config = dict(
    norm_place='pre',
    norm_eps=1e-05,
    rope_base=10000.0,
    qk_norm=False,
    attn_scale=0.125,
    tie_embeddings=False,
    parallel_block=False,
    init_std_up=0.0337,
    lr_head=0.00423,
    decay_fraction=0.452,
    decay_shape='linear',
    batch_tokens=65536,
    seq_len=512,
    doc_mask=True,
    train_tokens=357600000,
)
MLP neurons of a small language model. Each row is named by its layer, matrix (up: input weights; down: output weights) and neuron, and shows model dimensions 144-207. Each number is 128 + 32 x the weight over its row's rms, rounded and kept within 0 to 255.
After each neuron's rows, "fires in" lists the words (lower case) most often at its 100 highest values on Wikipedia text that the model never trained on; "fires on" lists the tokens most often at its 100 highest values on Wikipedia text that the model never trained on.

L2.up723 [164 122 104 151 165 106  94 110 141  77 153  77  86 129 135 140 105  87 131 146 159  44 185 160  90  98 164  80 131 155 133  52 103  97 176  90 150 143 142 152 174 163  70 177 152 138 155 169  85 133  72  91 141 125  93 142  96 189  70 134  64 107 150 145]
L2.down723 [ 92 134 142 107  95 140 157 132 134 159  94 176 151 156 150 150 162 161 104  87 127 210  49  65 153 166 114 176 134 129 110 194 139 141 124 176  99  99 123 100  69  78 203  95  97 117 121  65 162 123 176 133 100 128 133 126 194 113 157 123 203 140 149 112]
fires in: "system", "center", "score", "pollack", "program", "programs"
fires on: " system", " Center", " Poll", " Score", " program"

L9.up1457 [119 101 108 117 137 147 115 160 109 117 152 176 100 200 119 125 111 138 208 119 149  53 167 110 134 134 121 108 165 181 198 125 137 134 132 110 136 152  98 121 137 165 147 162 133 106 161  56 151 135 109 100  62 179 130  76 129 103  87 168 101 127 130 110]
L9.down1457 [132 130 115 133  68 139 179 101  64 142 175 140 134 153 125 109 137 164 173 147 112  94 148 149 152 124  99 135  97 144 163 148 158  76  46 141 139 140  63 114  36 162 200 110 169 103 139 136  99 153  80 155 121 171 120 126 114 165  98 134  84  75  85 147]
fires in: "made", "had", "gave", "have"
fires on: " made", " had", " gave", " have"

L2.up318 [146 132 151 138 151  84  92 129 133  94 143 119 131 118 182 135 133  77 181 126 141 115 100 126 163 188 173 148  80 158 121 138 166 114 121 143 105  77 137 162 158 184 110 113 164 172 181 199 112 126 110  98 122 144 125 115  75 109 105 147  89 129 170  95]
L2.down318 [113  88  75 114 113 154 163 131 119 180 130 157 142 164  67 133 133 170  80 117 127 145 201 125 132  59 106  91 186 117 138  94  97 142 131  81 149 177 125 107  89  65 144 149  95  97  58  60 140 134 150 124 145 123 117 150 191 145 137 126 152 134 100 132]
fires in: "people", "album", "with", "baptist", "capture"
fires on: " people", " With", " album", "abb", "aptist"

L9.up1281 [140 175 140 126 181  93  96 119 171 113 138 151  94  99  82 136 157 114 132 135 101  99 139 101 123 153 111 101  89 141 126  86 110  77 141 110 161 172 153  62 141  99 110 144 115 183 135 148 131 108 124 150 127 156 194 173 131 136 101 149 164 128 173 162]
L9.down1281 [138 156 167 107 158 181 135 117 140 136 120 127  85 171 128 172  99 166  96 134 164 124 106 154 111  61 103 130 185 114 125 118 139 129 172 148 177 163 139 163 191 101 129  69 145 122  94 201 154 132 125  87 136 102 134 153 117 153 165 158  95 183 135 112]
fires in: "her", "18", "his", "19", "m", "20"
fires on: "18", "19", " her", " m", " his", "20"

L2.up1005 [ 70 166  89 113  77 148 164 108  71  80  82 132 161 130 157 134  78  99  69 150 134 131 127  80 109 139 159  97 145 106 164 105 123 168 113  98  81 171  57 140 109 125 186 177 155 149  86 176  79 111  98 108 135 150 101 125 147 113  96 125 128 168 108 161]
L2.down1005 [170  86 174 133 170 112  96 142 183 199 160 105  89 146 108 137 190 168 148  92 121 106 131 168 128 121  91 158 115 120 124 160 120  97 122 151 160  84 183 110 183 144  26  95 111 119 206  79 169 152 148 128 125 123 149 136 115 145 165 141 136 109 136 115]
fires in: "league", "intelligence", "history", "biography", "district", "catch"
fires on: " League", "elligence", "atch", "ography", " history", " district"

L2.up32 [134 152 169 157  57 144 110  70 170 129  85 128 117 144  99 161 123 145 128 152 162 115 107 138 120 137  95 117  91 144 124 162 117 142 159  86 110 154 138 143 111 103  86 122  81 151 134 130  91 134 153 173 132  86  79 141 127 122  79 181 141  99 151 179]
L2.down32 [114  98  69 100 169  98 148 158 101 116 147 138 126 120 154 115 123 109 131  92 138 138 161  94 133 107 181 130 161 135 145 100 142 118 126 189 149  93 124 120 153 161 195 133 195 122 129 108 169 124 109 121 123 129 136 133 119 134 196 100 120 176 109 110]
fires in: "have", "believed", "eyes", "women", "year", "since"
fires on: " have", " believed", "yes", " women", " Year"

L13.up700 [131 117 130 174 149  36 149 162 159 100 107 120 201 100  78 119  67 147 191 122 169 135 113 161 110 179 173 140 169 136 125  68 127 124 150 124  96 138 165 126 100  99  87 129 109 142 131  73 186 179 117 101 153 100 123 115 106 119  71 115 100 105 130 194]
L13.down700 [101 125 100 139 166 147 165 124 158  80 144 110  81 160 117 132 183 146  65 155 113 141 143 121 111 115 147 100 143 170 108 138 104 121 106 104 164  93 120 138  87 157 125 118 139 123 115 156 107 128 140 170  66 151 109 167  63  96 181 103 160 139 166  87]
fires in: "was", "were", "not", "plymouth", "commissioning"
fires on: " was", " were", " not", "ly", "omm"

L2.up253 [116 155  49 147 221 175 121 174 127 124  90 185 160 149 169  38  96 136 121 121  99 145 141  83 126 122 114 117 103 166 166 104  89  51 118 151 143  91 117 160 110 135  98 138 124 152 156 130  76 110 144  99  96 183 114  97 159 122 121  85 138 124 137 158]
L2.down253 [115 101 236 112  86  90 140  87 137 134 176  43 111 102  84 193 172  99 126 117 138 120 120 173 131 141 144 123 166 121  96 159 164 178 122  81  95 168 135  96 157 132 183 113 133 112 105 146 185 147  99 132 156 120 158 135  92 116 108 180 124 137 123 118]
fires in: "times", "year", "space", "cézanne", "spent"
fires on: " times", "anne", "-year", " space", " spent"

L2.up1901 [ 99 171 142 156 156 139 128 172 109 136 121 158 147 102 182 118 134 102 150 136 123 160  98  96  80 133 131  53 215 165  95 167  83 165 123 139 159  79  90 203 147 151 106 122 111 124 180 126 146  55 139  59  88 141 132 114 124 103  94  79 117 112 126 126]
L2.down1901 [148  86  87  75 115  99 152  86 147 102 136  93 106 191  63 116 131 142 133  95 123  89 183 169 133 117 113 216  39 131 161  80 179  89 119  90  98 171 146  73 115 106 159 132 165 144  81 124  80 213 106 147 165 122 138 112 111 124 163 170 138 149 123 131]
fires in: "called", "including", "eventually", "fl", "detailed", "designated"
fires on: " called", " including", "ailed", "FL", " eventually"

L2.up346 [165 137 165 134 104 103 126  80 189 125 171  98 164  97 179 126  98 111 101 160 151 106  82 141 124 162  86  93 131 141 109 113 151 143 140 114 141  91 113 134 156 173 114 149 161 145 169 156 103 151  98 107 137  73 168 121 135 140 118 144 132  74 147 163]
L2.down346 [106 100  62 130 133 144 129 161  87  92 105 162 100 186  99 130 165 133 135  74 120 148 209 114 147  83 190 167 137 138 131 124 114 117 127 127 118 172 124 114 110  70 136 115  83 119  95  92 153  79 156 131 119 139 121 137 121 127 119 109 111 180 119 108]
fires in: "league", "party", "day", "summer", "rivers"
fires on: " League", " Day", " party", " Summer", "ivers"

L2.up1750 [135 102 100 149 132 104 118 170 118 114 118 111 120 101 115 150  84  90 109 142  93 177 208 121 104 174 123  92  93 108 147 125  84 176 147  50 104 137 116 154 119 122 107 143  86  95  94  91  92 129 157 132 138 114  83 144 110  70  75 133 140  78 140 104]
L2.down1750 [126 141 177 105 125 146 142 116 146 127 144 151 140 173 154 117 169 166 135 116 146  61  17 115 140  92 154 163 160 124 103 118 172  86 115 245 146 136 126 107 149 130 146 114 194 156 161 166 178 123 119 136 126 114 118 129 149 131 161 131 108 166 137 135]
fires in: "club", "college", "fighting", "rock", "rocksavage", "columbia"
fires on: " club", " Rock", " college", " fighting"

L2.up20 [144 134 103 139  93 169 100 161 117 139 184  98 155 178 183 131 115  65 114 146 174  82 140 184 142  96 173 130 133 160 101 150  78 125 135  92 148  80 111 190 150 176 111  60 139 180 114 154 203 160 126 154  86 146 169 138  92 110 106 110 107 145 128 113]
L2.down20 [125 114 146 123 132  84 157  85 139 112  82 184  96  60  81 132 144 203 152 103 127 176 103  69 114 165  90 127 131 135 156 110 174 124 122 162 110 165 135  72 110  70 137 167 117  96 148 101  36  81 127 110 186 129 120 136 175 150 136 153 162 116 141 111]
fires in: "included", "medal", "politician", "renamed", "entry", "purchased"
fires on: " medal", " included", " politician", " renamed"

L9.up526 [ 99 130 115 138 183 143 168 145 105 139 147 117 186 122 120 130 109 144 170 125 128 119 143 128  99 199 149 191 130  91 203 149 100 146 102 132 144 110 155 185 193 167 146 105 112 125 143 129 116 124  66 105 109  81 162 118 142 138 123 177  48 128 124 124]
L9.down526 [ 67 135 139 141 116 147 162  83 191 167 168 143  88 153 133 116 161 138  85 102 113 146 112 132 128 118 101  70 168 145  68 131 113 118 171 158 120 116 157 107 163 174 107 136 106 106 122 155 143  98  76 128 139 123 120 147 135 123  83 143 195 150 113  86]
fires in: "these", "of", "and", "as", "into"
fires on: " of", " and", " as", " these", " These", " into"

L13.up338 [173 103  51 166 155  73 140  91 120 110 154 154 145 163 110 156 112 131 150 126 104 134 135 131 153 141  86  32  72 140 168 118 159 111 148 139 110 104 119  94 104 141 125 104 138  89 202 145 145 119  77 147 103 118 117 161  95 169  52 113 107 182 173 176]
L13.down338 [122 130 103  91 118 100  60  81 193 153 125 155 169 169 180 164 150 144 143 129 121 205  92 129 151 180 117 199 154 146 133  86 173 153 166 146 136 207 147 171 157 146 177 156  59 126 128 133 115 107 106  76 145  50 111 144 135 124 146  60  90 156 118 156]
fires in: "july", "march", "november", "may", "june", "april"
fires on: " July", " March", " November", " May", " June", " April"

L2.up959 [ 79 134 127 206 123 163 177 153 116  73  89  88 151 109 162 161 146 143 148 170 137 145 138 118 168 141 103  75 165 142 129  92 126 108 154 112 130 121 126 125 174 159 111  55  88 178 144  78 151 121 110 129 198  93 135 117 175 156  99  91  69 121 170 151]
L2.down959 [164 118 127  59 127 109  96 125 145 182 155 194  98 162 102  96 110  95 128  90 108  97 135 122 152 110 150 164  91 113 144 161 131 159 128 171 119 126 126 148  64 104 140 180 178 119 122 188  90 130 142 110  47 135 137 129  72 111 139 179 173 131  98 111]
fires in: "members", "optilete", "personal", "missile", "military"
fires on: "ile", " members", " personal", "ilitary", " dead"

L2.up1593 [ 92  95 123 146  93 119 159 119 150 104 151 127  97 118 137 118 174 127 103 113 138 126 126 146 108 151 160 118 108 116  59 170 121  89 135 150 131  87 151 161 146  88 133 156 103 165 112 139 145  90  99  75 129 151 121 126 124 119  79 113  96 119 152 153]
L2.down1593 [145 138 136 116 140 134  91 144 114 170 107 124 135 141 137 148  69 129 125 148 137 135 143 109 135  99  98 122 138 134 176  67 143 149 134  87 124 176  99 105  90 173 128 118 166 102 154 106 109 162 150 140 135 124 120 124 133 131 187 142 167 140 105 117]
fires in: "up", "long", "rivers", "hung", "longest"
fires on: " up", " long", "ivers", " Hung"

L9.up720 [ 95 131 155  72 182  73 141 167  91  75 130 136 109 167 113 172 139  86 132 128 136 109 172  92  64 136 172 129 127 121 139  91 145  91 138 129 104 177 129  64 145 104 138 138 126 143 149 171 148 127 116 151  89 103 158 139 105 107  93 171  86 155 172 112]
L9.down720 [141 196 130 166 110 179 145 100 120 139 212 122 141 119 172 126 120 152 124  97 100 144 129 105  86  96 107 164  96 177 123  86 145 115 103  81 133 124 137 157 170 117 103 102 144 110 133 163  96 129 191 108 129 117  78 129 148  63 193 159  54 161 149 144]
fires in: "as", "that", "it", "charalampopoulos", "filipescu"
fires on: " as", "ip", " that", "at", " It", "oul"

L2.up1411 [170 139 118 126 144 112  98  94 137  74 113 165 163 130 149 145 111 139 100  94 104 119 118  96 136  98 151 137 134 140  91 129 131  76 126 130 124 148 125 150 101 118 125 111 105 106 101 126  86 169 158 120 109 109 128 122 104 182  92 153  83  83 133 115]
L2.down1411 [115 127 134 115 120 138 148 146 125 220 125  77  78 113 111 116 138  94 133 196 142 145 161 153 126 168 113  93 134 106 157 114 108 154 134 122 121 108 119 102 163 118 132 119 164 167 162 116 175  72 102 134 144 126 137 144 154  96 145 111 174 164 133 125]
fires in: "group", "however", "category", "against", "design", "during"
fires on: " Group", " However", "iac", "yl"

L9.up1309 [124  94 142 144 119 101 187 144 182  91 136 153 184 113 131 134  62 134 116 116 107 123 138 115 146 131 123 120 125  80  85 140 144 205 144 149  95 112 143 174 112 155 150 103 134 182 104 146  81 141  27 141 110 108 106  88 106 149  91 100  76 149 181 144]
L9.down1309 [ 87 185 117 133 131 137 124 103  95 121  66  85  96 156 113 155 157 103 162 152 133 164 145 167 146 164 106  84 171 209 177 124 169  64 134  87 189 117 125  83 123  80 187  77 150 105 168 131 167 115 178  79 133 146 150 139 143 119 108  99 109 137  81 155]
fires in: "in", "that", "released"
fires on: " in", "1", " that", " released", "ed"

L9.up871 [129  32 125 150 161 172 114 118 109 173 144 110 171 113 168 151 128 161 197 158 123 116 168 131  80 162 180 101 125 104 134 134 179 142 101 115 167 132 158  79 122 203 107 166 104 134  90 154 111  90 148  97  42 104  79 128 165 151 136 186 204 125 117 183]
L9.down871 [107 152 130  88 122 110 131  76 100 176  89 175 125 154  88 124 136  92  68 128 133 148 117 167 165 121  84 151 167 112 156 135 105  47 151 158 116 169  74 111 148 106 121  50 153 113 132 124 117 148  58 133 161  87 179 165 101 189 119  61 139 105 116 155]
fires in: "which", "pau", "with", "to", "the", "will"
fires on: " which", "au", " with", " to", " the", "ing"

L9.up244 [115 136 160  97 207 151 120  99  81 110 102 110 202 137 130 127 154 163 148 128 129 135 147 116  44 180 128 132 138 132 131 118 163  75 124 105 158 151 114  53 130  52 125 191 143  97 197 126  90 178 136 113  60  74  93  90  95 110 119 155  78  98 156 119]
L9.down244 [ 86 131 167 120  92 143 165 127 175 143 100  97 130 135 161 168 121 143 132 150 108 197  94 145 134 119 119 123  74 138  80 139 118  99 171 150 124 120  93 122 139 135 117  58 157 155 123 139 195  93 144 175 127  85  97 133  50 177 119  99  71 120 135  73]
fires in: "as"
fires on: " as", " As", "p", "As", "ond"

L2.up1193 [129 199  75 168 124 126 142 109 151  90  91 157 161 153 178 123 165 102 142 158 114 118 170 128  82 196 126  86 162  97 107 137 153  85 123  92 177  87 136  73 172  98  87 165 103  90 106 150 118  91  81 107 174 152  94 124  73 182  98  87 119  59 137 131]
L2.down1193 [132  37 173  97 126 133 129 144 112 153 169 101 114 112  78 132  74 159 121  67 135 113  78  93 142  52 143 163 102 136 153  89 101 151 116 158  84 177 128 147  99 169 171 113 170 166 180  84 114 172 167 142  80 114 143 113 212 110 144 202 133 198 112 126]
fires in: "area", "college", "town", "hill", "history", "assembly"
fires on: " area", " college", " town", " Hill", " history", " view"

L2.up147 [147 138 107  91 144 118 105 109 102 111 171 122 146 112 135  33 156  78 108 135  57 129 145 145 102 132  96  83  86 105  99 119 115  58  95 114 129 157 128 164 160  87 137 124 174 157 127 143  87  55 175 149  62 147 131 135 205 119 186  72  93 138 163 111]
L2.down147 [114 108 138 156 113 123 153 154 156 145  98 150 134 172 140 201  82 180 138 124 136 115 121  99 133 137 172 181 174 122 140 145 144 167 117 149 126  87 129 104  80 194 106 135  70  92 122 123 174 212  82 122 195 113 132 125  27 124  54 187 138 128  96 126]
fires in: "times", "period", "space", "hold", "gain", "scores"
fires on: " times", " period", "way", " space", " hold"

L13.up1910 [ 30  78  92 181  92 116 154 116 124 136 170 164 158 108 195 129 162 128 113 157 140 154 160 123  90 120 129 106 190 103 139  98 162 165 135 171 147 144 108 109 143 145 113 121 168 151 148 152 129  84 104 103 100 131 154  87 151 113 118 182 119 156 134 183]
L13.down1910 [171 172 200  86 197 117 107 100 165 168 124 125 102 129  99 101  73 114 131  91  98 118 116 165 134 170 108 155 138  88 120 173  75 128  87 164 194 123 111 181 147 125  89  68 128 161  92 168 124 179 157 181 142 122 221 165 166 102 148  80  85  88  93 101]
fires in: "was", "is", "became"
fires on: " was", " is", " became"

L2.up846 [108  65  90 175 162  99 158  95 175  93  91 168 174 134 133 106 122 121 113 116 128 129 191 165  92 148 162 140 128 108 168  68 154 105 127 153 182  38 141 116 117  90 132 131 148 139 170 107 129 125 157 118 137 126 164 133 116 161 115 145 138  95 118 132]
L2.down846 [149 186 181  95 112 145 107 144  88 160 147  68  93 123 133 155 150 130 132 141 122  97  70  70 146 115  95 112 132 141 107 167  99 147 139  71  74 240 123 132 168 168  98 130 119 120  90 145 128 123  89 133 121 126 126 137 149 110  97 143 114 147 139 128]
fires in: "rangers", "killed", "buildings", "activities", "fw", "residence"
fires on: " Rangers", " killed", " FW", " buildings", " activities", " residence"

L2.up344 [111  92 103 131 122 107 120  89 130 202  84 138 137 108 167 205 127  92 140 182 104 143 151  66 143 113 179 104  97 143 190 132 169 123 142 119 121 105 145 108 139 104  93  93 158  90 175  43 142 127 162 149  82  96 168 166 118 154 117 191 179 105 162 118]
L2.down344 [142 172 149 111 130 142 158 140 122   0 172 115 116 177  90  77 171 170 130  73 140 100  83 184 119 145  73 156 180 123  89 117  93 140 134 153 144 164 120 144 144 164 173 146  88 162 105 215 120 129 101 122 175 128 136 139 125 105 133  68  62 131 107 133]
fires in: "end", "engine", "nba", "democrats", "media", "beyond"
fires on: " end", " engine", " NBA", " Democrats", " media", " fall"

L9.up1246 [ 84 126 116  93  93 125 156  76 145  96 111 123 123 143 136 114 150 127 128  95 105 105 130 106 155 117 137 197 122 118  43  94 141 118 109  80 115 123 129 125 152 120 144 144  99 116  83 160 133  89  88 134 160  87 131  97  81 129  70 141 149 109 175 121]
L9.down1246 [125  64 196  61  84 132  69 178 107 106 112 122 113 113 158  67  51 138 178 149 139 138  79 131 140 124 108 100 147 128  87 156 101 114 170 148  87 116 105 112 106 115  58 145 134 144 226 108 140 136 164 144  73 114 195 127  70 125 172  96  80 163 151 124]
fires in: "on", "of", "in", "after", "behind", "out"
fires on: " on", " in", " of", " after", " out", " behind"

L9.up523 [165 216 103 137 147  61 155  95  74 106 188 179 166  53 147 150  74 153 118 162 139 147 116  65 133 129 145 116 128  99 117 137  82 185  64 114 108  82 185  90 118 155 120 102 158 179 182 111 107 128 142  63 133 120 131 144 154 114 109 150  87  87 157 170]
L9.down523 [164 156 185  48  64 129 135 179 141 119 120 106 123 187 119 113 117  78  96  89  54 121 117 139  70 135 107 132 127 168 154 106 141 154 107 152  89 138  80 138 131 104 131 172 147 152 210 147 199 112 124 132 129 112 168 112  79  89 137 118 158 125  77  83]
fires in: "to", "for", "by", "with", "details", "out"
fires on: " to", " for", " by", " with", " details", "10"

L2.up800 [102  79 152 139  78  55 132 115 143 124  92 180 167 123 112 145 162 105 192  86 117 120 148  79 105 124 167 109 155 107 166  87 154 144 138  97 114  86 172 130 131 138 169 146 161 151 180 106 102 156  87 138 105 150 136 122 170 132 110  79 108 118 166 137]
L2.down800 [156 152  96 124 159 176 150 142 108 110 158  50 102 183 162 134  77 172  91 194 118 123 107 171 118 140  87 160  87 116  89 147  97 123 115 168 144 179  93 117 128 129  60 116  93 103  77 164 157  81 161 126 158 143 132 141  72 131 126 183 137 145  96 135]
fires in: "if", "chevrolet", "mont", "sq", "protein", "traffic"
fires on: " if", " Mont", " sq", " Chevrolet"

L2.up1587 [ 87 144  78  95 165 130 102 136 155 115 133 110 132 129 137  79 151 162 158 118 142  87 119 117 113 101 132 106  94 174 173  71  87 172 111  87 107 184  85  79 113 144  90 154 184 152  95  78  91 164 125 132 117  93 116  92 227  99 107 101  70 149 124 139]
L2.down1587 [150 104 195 164 124 121 146 120 102 117 112 157 131 132 140 178 103  66 101 123 126 167 153 115 140 159 132 151 190 125  91 151 186  97 122 168 139  66 179 144 167  96 150  98  45 121 180 171 157  64 118 135 128 149 145 125   0 125 120 178 162 116 138 117]
fires in: "medal", "science", "always", "whose", "law"
fires on: " medal", " Science", " law", " always", " Kal"

L2.up496 [137 121 150 131 113 165 119 102 197 102 134  85 120 140 129 115 156 107 109 153 126  89 156 162 184 125  91  98 131 151  95  73 148 145 141 160 127 133  70 123  74 130 165  77 123 162 151 105  91 132  92 135 202 122 106 132 196  96 119 108  92 110 132 113]
L2.down496 [138 132  88 128 138  88 133 140  68 140 118 185 143 119 137 150 113 142 145  90 118 170 112  80 120 134 171 155 119 120 144 163 104 114 132  87 120 125 186 147 235 140  52 182 155  99 104 155 163 119 178 127  50 130 138 128  33 151 113 155 143 139 140 127]
fires in: "football", "best", "midfielder", "www", "seattle", "manufacturing"
fires on: " football", " Best", "fielder", " manufact"

L13.up804 [139 127 158 107 124  86 151 136 171  50 137 110 191 151 111 121 106  79 138 160 131 103 144 120 142 154 123  67 130  95 230  80  93  86 152 109 133 104 158 118 140 150 110 128 176 173 150 150 130  97  96 120 123  85 102 117 116 128 142 209  69 115 114 116]
L13.down804 [108  90 132 172 120 174 152 109 147 103 179  63 148 116 127 178  63 101 161 134 123 129  94 162 117  78 153 137 135 204 133 103 167  99  98 194 152 186 135 123 132  98  98 131 158  82 138 116 105 117 162 125 189  84  64  43 140 127 138 120  92 119 125 124]
fires in: "would", "not", "ll", "may", "to"
fires on: " would", " not", "ll", " may", " K", " to"

L9.up116 [136 132 176  69 134 123 124 186 118 101 103 161 115 107 119 195 133 149 116 138 147 111 179  79 117 133 120 112 145 116 158 116 105 125 133 119 128 139 140 116 143 222 126 120 150 135 153 111 112 138  76  74 113 109  88 103  37 118 143 120 141  72 118 135]
L9.down116 [100 137 124 128 101 143 127 119 127  70  84 126 167 118  96 136  80 141 188 172 150 165  66 194 132 194 139 147  64 200 153 113 185 148  85 155 143 149 107  56  85 110 126 123 166 150 151  92 105 124 123 106 123  96 123 100 148  94 153 111  76 131 125  89]
fires in: "to", "and"
fires on: " to", " and"

L9.up350 [135  99 139 134 188 162 139 160 137  44 191  77 190 171 176 134 167  68 149 145 106 112 172 128  67 159 148 135 204 113 170 126 127 102 145 168 118 139  76 106 166  97 143 114 134  95 109  90 125 140 109 163  88  20 163  95 126 165 120 144 140 172 121 137]
L9.down350 [175  82  63  97 105 155  62  81 133 145 150 184  91 118 145 145 128 161  77 175 148 152 111 137 123 111 133 193 102  85 125 124 118 132 120 138 140 150 108 120 116 124 132 126 146 179  89 169  97 161 142 126 176 144 110 143 159 130 145 138 108 144  96 119]
fires in: "as", "a"
fires on: " as", " a"

L2.up1043 [157 107 117 134 107 151 141  82 193 139 127 147  91  79 133 100 191 156 107  82 129 103 132 168 159 165 121  83 169 164 113 126 134 143 103 114 131 196 111 158 131 114  93 133 134  97  98 140 133 134 142 135 141 113 188 137  80 199  79 157 158  46 116 138]
L2.down1043 [126 153 131 136 146 111 137 153  80 100 105 106 148 195 112 159  68  95 132 179 143 142 142  68 126  96 146 171  85 133 146 108 111 111 138 125 139  56 137 107 134 125 175 129 129 151 168 123 111 118 122 127 115 136 117 114 187  88 177 104  90 198 147 132]
fires in: "due", "mother", "based", "summer", "estimated"
fires on: " due", " mother", " based", " Summer", "oma", " estimated"

L2.up1307 [133  77  87  88 146 108 123 161 103  93  99 191 138 145 172 155  87 122 122 100  86  81 130 101 108 185 114 131  82 130 187 132 178 131 132 124 123 110 101  78 168 137  58 150 102 147  94 130 141 173 125 122 104 108 102 114  57 147 109 211 151 112 167 145]
L2.down1307 [134 156 173 179 118 135 141 128 163 143 151  45 116 113  90 128 168 130 132 165 142 171 139 127 142  99 166 111 191 121  97 122  88 147 120 115 133 149 141 166  71 115 220  93 173 114 180 118 112  68 118 135 158 128 133 122 214 112 110  62  92 162 122 124]
fires in: "time", "with", "produced", "find", "plants", "husband"
fires on: " time", " With", " produced", " Mov", " find"

L13.up1084 [114  49  82 133 171  70 119 167 110 115 126 113 175 131 183 122  95 125 172 112 133  90  87 157  71 110 122 121 117 135 153 101 156 169 127 120 135 130  93  78 170 134  67 125 157 136 140 151  99 131 155  87 140 145 122 142 101 122 128  78  72 189 156 131]
L13.down1084 [ 98 118 122 105 110  68 103 124 133 157 128  93 130 116 147 136 135 138 110 124 126 103 171  91 141 179 133 152  96 142 151 149 156 122  99 154  91 127 167 161 117 132 107 106 139 156 122 119  92  96  71 187 209 153 125  74 205  76 126 164 165 113 101  98]
fires in: "was", "became", "is", "as", "been", "while"
fires on: " was", " became", " is", " F"

L2.up961 [ 94 110 116 109 103 172 162 136 118 116  68 210 159 188 199 138 160  82 109 194 174 170 156 128 127 158 184  86 147 140 121 174 118 128 129 171 160 140 102 195 158 158  72 118 174 106 114 171 174  94  99 101 114 117 130 139 123  38  85  83  82 156 143 124]
L2.down961 [146 131 142 137 138 104  93 119 141 151 197  60 110  61  71 122 101 166 116  43  94  60  83 133 131  92  77 178 110 133 137  83 138 140 129  74 102 105 147 100  84 100 184 144  40 164 155  65  75 174 136 130 154 138 120 144 131 186 170 176 165 100 117 133]
fires in: "area", "segment", "council", "others", "assessment", "middle"
fires on: "ment", " area", " council", " others", " pass", " middle"

L2.up1667 [118 133 121  85  99 162 146 130  90 180 126 115 119 168 100 122 166 129 124 122 111 173 175  76 120 131  59  69 176 189 155 140 146 140 156 121 121 130 106  86 154 124  74  76 129 127 116 112  95 155 108 203  98 118 144 100 127 144 141 166 166  97 150 154]
L2.down1667 [127 115 150 175 143  91 112 121 165  16 138 144 129  80 167 152  89 129 142 149 139  72  51 165 143 121 190 193  76 113 110 129 114 120 129 136 117 121 144 161  92 142 187 163 131 126 155 142 176  89 144  81 159 131 122 134 135  93  86  88  78 179 117 125]
fires in: "year", "women", "indian", "behind", "killaloe"
fires on: " Year", " women", " Indian", " behind", "ardo"

L2.up1567 [123 107 176 169 121 118 121 155 150 142  97 109 126 120 151  96  99 121 111 107  98 129 156 125 127 134 122 134 104 118 113  63  95  90 146 154  87  73 169 134 127 203  76 112 114 117 171 125 130 156 122 131 155 121 109 138 174 133  60 129 138 157 173 124]
L2.down1567 [138 139  52  85 118 123 138  93 105  80 153 158 118 157 125 147 188 123 136 152 143 127  79 101 135 106 150 108 158 138 139 186 168 162 112  79 165 189  80 108 139  36 184 128 144 157  83 127 137  96 144 119 103 136 134 132  73 143 188 123 128  98 119 120]
fires in: "february", "century", "eastern", "date", "ship"
fires on: " February", " century", " ship", " eastern", " Date", " power"